Part of a small language model's weights.
Size: 12 layers, width 256, 4 heads of 64 (1 for keys and values), MLP 704 SwiGLU, vocabulary 8192.
Architecture: RMSNorm before each block, rotary positions.
Training: a variant of Adam for these matrices, 588M tokens, 4485 steps.
MLP neurons of a small language model. Each row is named by its layer, matrix (gate and up: input weights; down: output weights) and neuron, and shows model dimensions 144-207. Each number is 128 + 24 x the weight over its row's rms, rounded and kept within 0 to 255. A neuron's up and down rows have the sign that makes its largest values positive.
Before each neuron's rows, "fires on" lists the tokens most often at its 100 highest values on Wikipedia text that the model never trained on. A number after a token or word is its count.

fires on: "." 72, " of" 7, " " 4
L8.gate92 [149 164 144 108 130 158 117 143 136 149 169 137 143 107  78 111 149 130 162 200 122 105 156  77 131 133 156 159  85 107 128 146 123 131 165 149 140 177 142 124 125 136  77 105 139 148 151 143 107 107 126 131 104 165 119 158 141 188 115 106 132 125 155 110]
L8.up92 [102 109 154 165 144 191 101 109  72 134 110 156 124 114 159 119 141 124 139 120 138 129 140 173  78 130 129 146 129 121 129 163 135 163 114 106 103 149 118 142 144 117 175 143 141 159 166 150 158 131 141 105 143 135 121 110 131 124 147 108 127 142 123 114]
L8.down92 [165 138 138 110 129 106 137  98 135 162 119 126 127  75  91 164 136  91 134  90 112 136 130 150 159 120 111 123 104 142 144 130 113 138 113 180 146 137 152  97 115 146  87 160 129 152 102 129 108 128 144 108 127 125 113 103 167 109 160 169  99 134 135 107]

fires on: " and" 37, "," 21, "\"," 6, " but" 4, " with" 4
L9.gate583 [128 112 182  73 148 131 148 157 124 119  94 110 126 123 132 126 165 120 143 100 152  86 135 168 117 139 144 127 113 157 144 150 114 129 140 131 104 155 158 123 160  81 103 167 112 104 138 160 110 138 153  98 147 137 142 115 138 149 124  92 131 108 138 111]
L9.up583 [135 106 164 145 102 129  74 102 146 136 137 154 133 107 147 137 179 113 157 100  91 108 160 153 104 128 146 153 170 138 120 129 111 113 130 176 153 121 138 121 162 106 144  98 115 159  87 154 178  83 128 123 132 149 117 101 163 179 180 169 151 145 134  83]
L9.down583 [125  71 136 134 143 170 177 144 168 116 125 172 117 139 131 238 115 171 181 100 169 158 138 113  88 112 117  99 144 129 170 166 114 151 140 139  96 127 137 134 129 124 150 109 163 122  82 145  97 134 145 154 161 133 109 160 133  91 139 141 129  96 171 106]

fires on: " |" 41, " (" 27, "-" 4, " De" 4, " " 4
L4.gate594 [101 140 118 115 136 139 116 124 133 152 150  97  89 146 115 113 137  97 112 134 128 121  73 158 165 147 153 167 118 113  82  94 134 111 113 118 117 100 133 149 152 125 127 147 129 131  76 108 113 136 133 122 152 123 126 168 117 147 121 124 173 140 128 102]
L4.up594 [115 170 108  81 164  98  97 143 156 162 134 144 123  98 121 142  84  89 126  91 156 155 112  93 114 137 142 120 133 104  80 133 154 139 124  84 191 163 128 101 177 125 126 134 141 132 145 124 124 156 141 112 160  88 130 114 108  97 116 158  76 123 101 134]
L4.down594 [125 127 109 145 143  74 112 101 125 169 120 169 162 131 137 124  87 114 137  88 125 184 138 145 115  80  65 143 151 146 144 156 147 119 143 112 156 116 126  79 147 109 112 124  57 134 151 112 133 106 162 106 115 122 146 140 141 101 163 126 116  73 124 166]

fires on: "," 46, " he" 28, " but" 11
L4.gate652 [158  99 112 111 149 143 113 136 133  82 130 128 157 121 112 113 138 140 155 137 129 139 118 123 171 151 164 142 107 193 161 126 119 149 152 138 112 186 118 146 116 129 134 134 162 125 122 164 183 140 149 110 167 137 143  98 192 149 136 134 112 114 126 127]
L4.up652 [106  75 136 162 148 129 107 143 159 112 185 139 102 107 154 138 129 125  93 127 121 128 105 114 165 124 148 141 135 151 145 123 141 146  96 130 157 152 122 138 124 101 121 155 168 141 151 139 142 116  96 146 104 103 151 150 127 169 117 166 154 125 146 139]
L4.down652 [120 143  84 111 150 136 170 130 103 116 107 118 162 138 111 171 120 157 101 142 127 132 143 133 107 115 119 109 148 132 111 105 135 100 123  92 113 126 125  71 152 131 122 165  92 125 137 117 164 117 101 136  72 110 111 123 162 158 131 120 110 143 158 124]

fires on: " " 26, ":" 24, " |" 12, " –" 6, " known" 4, " replaced" 4
L8.gate292 [129 127 130 175 129 164 123 141 171 128 121  94 147 128 168 117 142 110 128  89 157  93  82 152 124 126 133 124 151  96 123 123 134 109 133 155 116 125  98 137  95  83 152  81 176 141 144 126 136 146 118 141 150 104  98 101 113 111 131  97 167 176 135  53]
L8.up292 [104 145 116  74 132 151 112 162 138 143 112 154 116 152 152  96 133 112 110 129 146 136  95 111 124 120 163 100 151 107  97 132 157 127 146 108 159 146 115  96  96 113 155 145 110 137  90 108 123 133 134 133 142 122 125 153 133 109 129 135 110 105 145 188]
L8.down292 [155 102 116 116 154 110 106 152 112 105 147 113 147 121 117 127  69 169 113 125 123 132 124 138 161 131 102 109 149 146 137 113 126 113 146 131 124 133 138 150 160 148 126 128 146 108 116 177 114 125 170 122 131 133 158 118 150 123 150  76 149 151 106 118]

fires on: " an" 52, " ass" 7, " ge" 5
L7.gate154 [123 113 113 126  66 104 154 137 125  90  73 115 127  93 122 117 117 148 121 120 154 132 169 154 108 160 128 110 119 151 130 113 155 149 149 112 143  70 126 134 161 138  86 141 134 133 132 115 136 134 113 121 114 102 144 185 146 119 139 151 141 163 106 149]
L7.up154 [161 154 141 128 134 156 117 147 146 100 107 156 114 120 153 110 128 125 131 124 118 130 165 147 140 114 128 129 155  65 111 129 130  71 109 134 121 124 136 164 148 110 134 157 142 119  90 111 163 122 152 182 131 142 149 111 132 104 103  90 104 125 110 151]
L7.down154 [ 98 121 108 133 145 127 116 173 114 153 161 142  89 169 124  90 121 128 134 144 142 162 135 135 132 146 164 157 151 113 169 138  63 139 111 143 132 160 129 139 143 165 101 131 171  93 162 175  98 129 120  91 141 136 119 135 163 141 147 122 152  98 133 125]

fires on: "," 97
L4.gate673 [134 118 102 131 121 134 115 124 129 133 181 152 160  57 134 134 115 125 165 114 107 103 119 155 147 140 135 106 120 150 102 140  98 132 145 120 137 126 119 139 139 157 111 130 121  79 153 119  99 192 123 180 150 157 133 129 177 116 119 138 116  78 166 100]
L4.up673 [163 102 139 117 120 121  76 175 144 167 143 104 114 136 168  95 139 145 123 138 111 153 114 110 137 117 126 148 112  96 117 120 121  89 103 131  83 144 116 132 180 116  72 110 125 149  90 126 138  88  92  97 133 113 167 128  98 148 129 145 152 166 143 140]
L4.down673 [102 143 107 172 160 136 151 167 108 115 155 126  87 130 108 145  84 116 169  98 123 113 141  85  95 136 168 106 135 154 135 107 142 135 117 119 115 144 154 102 170 110 150 138 153  70 125 119 129 188 160 140 126 123 120 116 132 163 135 142 156 149 155 115]

fires on: " " 100
L8.gate695 [112 119 130  94 149 181 127 149 134 147 128 104 145 121 158 112 137 101 107 155 107 109 104 144 128 123 151 149  85 122  93 115 165 161 165 143 117 150 126 109  90 145 112 133 143 155  97 107 128 129 119 152 136 140 121 105 125 131 150 127 173  92 138 123]
L8.up695 [ 99  97 160 143 131 156  99 111 115 106 143 136 156 154 134 144 119 145 127 139  91 151  80 159 105 140 125 108  90 180 132 170 140  50 158  95 103 109 138 119 157 125 137 125 105 173 148  98 123 147 139 119 110  94 123 170 119 106 133 109 119 148 126 185]
L8.down695 [168 122 139 107 132 122  84 138 153 154 143  91 128 110 147 142 137 120 132 105 132 125 115 105 135 173 138  88  96 124 145 187 144 137 124 156 100 104 136 106 113 121 120 183 148 142 117 146 144 103 132 117  77  77 119 126 147 160 123 133 131 163  72 143]

fires on: " of" 35, "\"" 26, "one" 4
L5.gate701 [125 164 114 130 152 134 158 162 142 124 115  99 149 152 137 131 114 153 121 118 131 109 139 116 161 118 123 153 126 145 127 151 141 178 152 163 137 135 160  83 154 129 142 122 179 118 114 136 105 115 107 139 115 150 170 127 102  98 129 166 104 131 126 102]
L5.up701 [173 127 113 131 126 120 170 109 119 174 147 135 121 137 143  75 117 116 116 169 145 130 137 169 102 108 164 125 147 146  87 155  99 151 126 158 113 102 102 112 107 103 142 171 144 142 113 125 150 175  99  97  87 114 130 141 143 151 128 131 118 176 184 120]
L5.down701 [115 105 128 116 138 134 147 133 140  78 108 114 128 114 147 122 114 126 118 130 158 146 111  73 159  97 152  93 176 134 102 149 148  89 138 133 147 133 152 161  90 124  82 111 144  99 143 122 164 137 151 137 147 148 100 102 132 126 152 142 131 170 137 130]

fires on: " " 56, " the" 12, " of" 8, " a" 5
L8.gate79 [120 147 145 108 144 174 130 118 139 113  91 127 122 125  89 153 128 100 102 144 122 116 172 116 107 119 145 163 100 144 122 146 153 140 133 143  93 150 157 104 174 123 132 153 110 135 144 132 159 120  81 130  60  98 156 164 111 132 186 151 147 166 114  93]
L8.up79 [100 104 128 169 151 159 128  79 101 155 153  92  80 142 143 186 114  96 129  97 159 138  78 150  81 102  85 108 131 154 116 115 132 144 113 138 157 114 106 108 120 128 118 109 155 136 131 132 116 123 110 116 132 138 147 126 124 111 158 149 154 172 156 113]
L8.down79 [136 112 117 144 175 131 172 140 134  94 122 149 165 102 130 183  94 114 118 143 152 127 138 127 169 142 105 148 115 124 128 111 103 101  92 100 127 117 157 113 126 121 138 153 141 110 147 102 153 130 151  87 206  73 113 115 122 130  93 114 120 137 107  86]

fires on: " his" 14, " an" 10, "." 10, "th" 8, " March" 7, "0" 6
L5.gate301 [118 115 126 102  93 149 140 145 190 130 103 106 128 117 113 152 103 153 138 132 103 145 128 117 165 118 118 139 104 125 174  69 137 133 125 131 111 155 115 142 164 137  99 183 140 157 123 134 147 152 136 161  94 133 135 159 157 112 132  89 148 178 134 129]
L5.up301 [ 61 162 138 154 201 138 166 143  88 116 150 157 144 114 154 114 143 113 165  99 115 190 166 121 165 127 170 145 153 112 107 110 139  83 137 122 142 152 125 139 123  95 115 129 139 175 123 142 148 173 146 176 166 116  91 163 147 122 124 161 101 113 140 128]
L5.down301 [116 125 126 148 142 108  97 121 115 128 120 141 123 145 103 144 118 109 134 101 121 158 165 115 175 148 176 128 128 125  95 100 120 171  81  97 180 108 134 120 124  78 105 112 124 117 120 163 114 152 134 123  92 145 116 120 149 154 108 145 156 101 168 132]

fires on: " B" 42, " U" 26, " " 19, " S" 8
L8.gate471 [ 87  83 139 101 103 167 121 125 139 119 103 130  93 103 151 117 122  93  78 118 142 151 110 129 145 150 135 149 114 142  90 145  97 126 110 119 114 161  83 129 144 137 116 140 102  97  92 125 110  99 116  80 122 136 115 142 136  88 146 140 135 118 110 138]
L8.up471 [144 118 148  92  76 123  86 119 110 149 121 124 114 107 138 130 116  52 128 125 101 138 114 121  98 125  76 124  95 141 153 108 153  67 146 150 152 137 112 174 190  94 103 173 145 107 132  96 122 162 153  92 127 131 122 121 120 120 122 129 131 130 107 136]
L8.down471 [125 127 144 104 142 114  85 111 114 140 159 120 110 112 112  90  88  95 111 135 136 139 110 160 114 153 156 109 103 120  98  99 151 168 108 172 104 141 137 108 136  71 134 158 171 115  79  87 139  82 112 115 137 175 111 111 118 162 137 142 127 168  69 113]

fires on: " and" 33, " or" 25, "," 12, "–" 7, " C" 5
L7.gate459 [106 160 147 125 121 111 100 126 150  87 192 114 128 129 150 151 117  68  92 162 124 141 113 137 135 136 121 142  74 114 142  90 148 123 147 125 111 127 150  91 161 126 136 113 161  75 135 133 144 125 120 133 132 168 125 144 124  96 121 157 154 140 116 106]
L7.up459 [150 111 139 145 173 110 144  94 177 137 161 112 168 138 179 119 154 114 148 124 156 151 153 182 119 132 145 149  87 134 138 166 114 143  97 123 115 126 137 104 125 117 153 120 115 128  87 144 158  91 121  75 162 122 123 150 169 118 139 121 140 100 166 157]
L7.down459 [153 102 123 126  98  86 133 136  87 178 113 155 137 107 151 116 155 114 115 141 114 110 132 121  96 142 135 130 121 141 161  99 113 114 116 138 140  77 168 122 128 115 175 104 147  97 140 157 112 187 105 138 143 200 125 141  78 138 152 132 134 133 135 119]

fires on: ":" 22, " of" 13, " with" 13, " for" 6, "in" 5, "ate" 5
L8.gate697 [142 125 137 110 138 148 111 133 139 109 138  65 131 164 131 117 151 109 145 148 149 174 131 126 114 103 151 159  85 139  77 149 117 104 145 139 124 144 124  98 145 135  94 142 135 133  85 127 137 176 125 109 109 154 159 146 132 101 129 122  99 147  93 136]
L8.up697 [181 111 160 162 155 115 138 123 109 124 113 116 159 153 116 178 143 119 150 161 164 125 131 179 120 107 129  92 137 107 163 160  93 140 133 133 126 151 117 134 112 175  85 146 156 100 115 116 142 154 128 135 142 132 137 126 123 118 138 166 131 190 128 140]
L8.down697 [179 140 109 143 101 159 109 140 115  97 108 148 120 146 147 156  97  94 177 134 169 131 146 122 139  93 146 108 137  77 181 151 169 165  61  79 145 158 148 117 108 125 122 113 140 116 132 136 117  88  62 149 161 147 131 153 151 125 144 122 164 135 161 140]

fires on: " " 26, " |" 14, "|" 11, "re" 9, "ione" 4
L4.gate354 [137 139 143 131 142 158 135  94 106 109 114 138 157 159 109  82 101  97 121 186  87 157 123 150 136 176 160 172 127 175  98  65 124 103 137 166 134 151  88 150 126 169 125 144 162 135 100 146 131 143 138 132 149  90 137 142 140 111 128 110 154 144 129 145]
L4.up354 [134 119 137 116 117 136  72 116 108 125 114 159 148 160 107  85 127 131 141 142 121 128 132 156 160 140 154 150 179 120 134 124 131  94 125 134 168 160 134 126 110 147 164 125 137 148 129 132 112  93 120 154 153 110  97 111 142 119 117 150 141 159 135 173]
L4.down354 [153 101 114 110 115  85  81 158  99 108 124 122 151 171 150 136 116 161 110  94 105 126 135 116 127 105  97 120 164 170 150  97 153 129 168 123 142 117 114 120 136 132 139  74  96  85 119 104  85 116 136 171  85 114 162 154 138 139 109 149 145 110 116 166]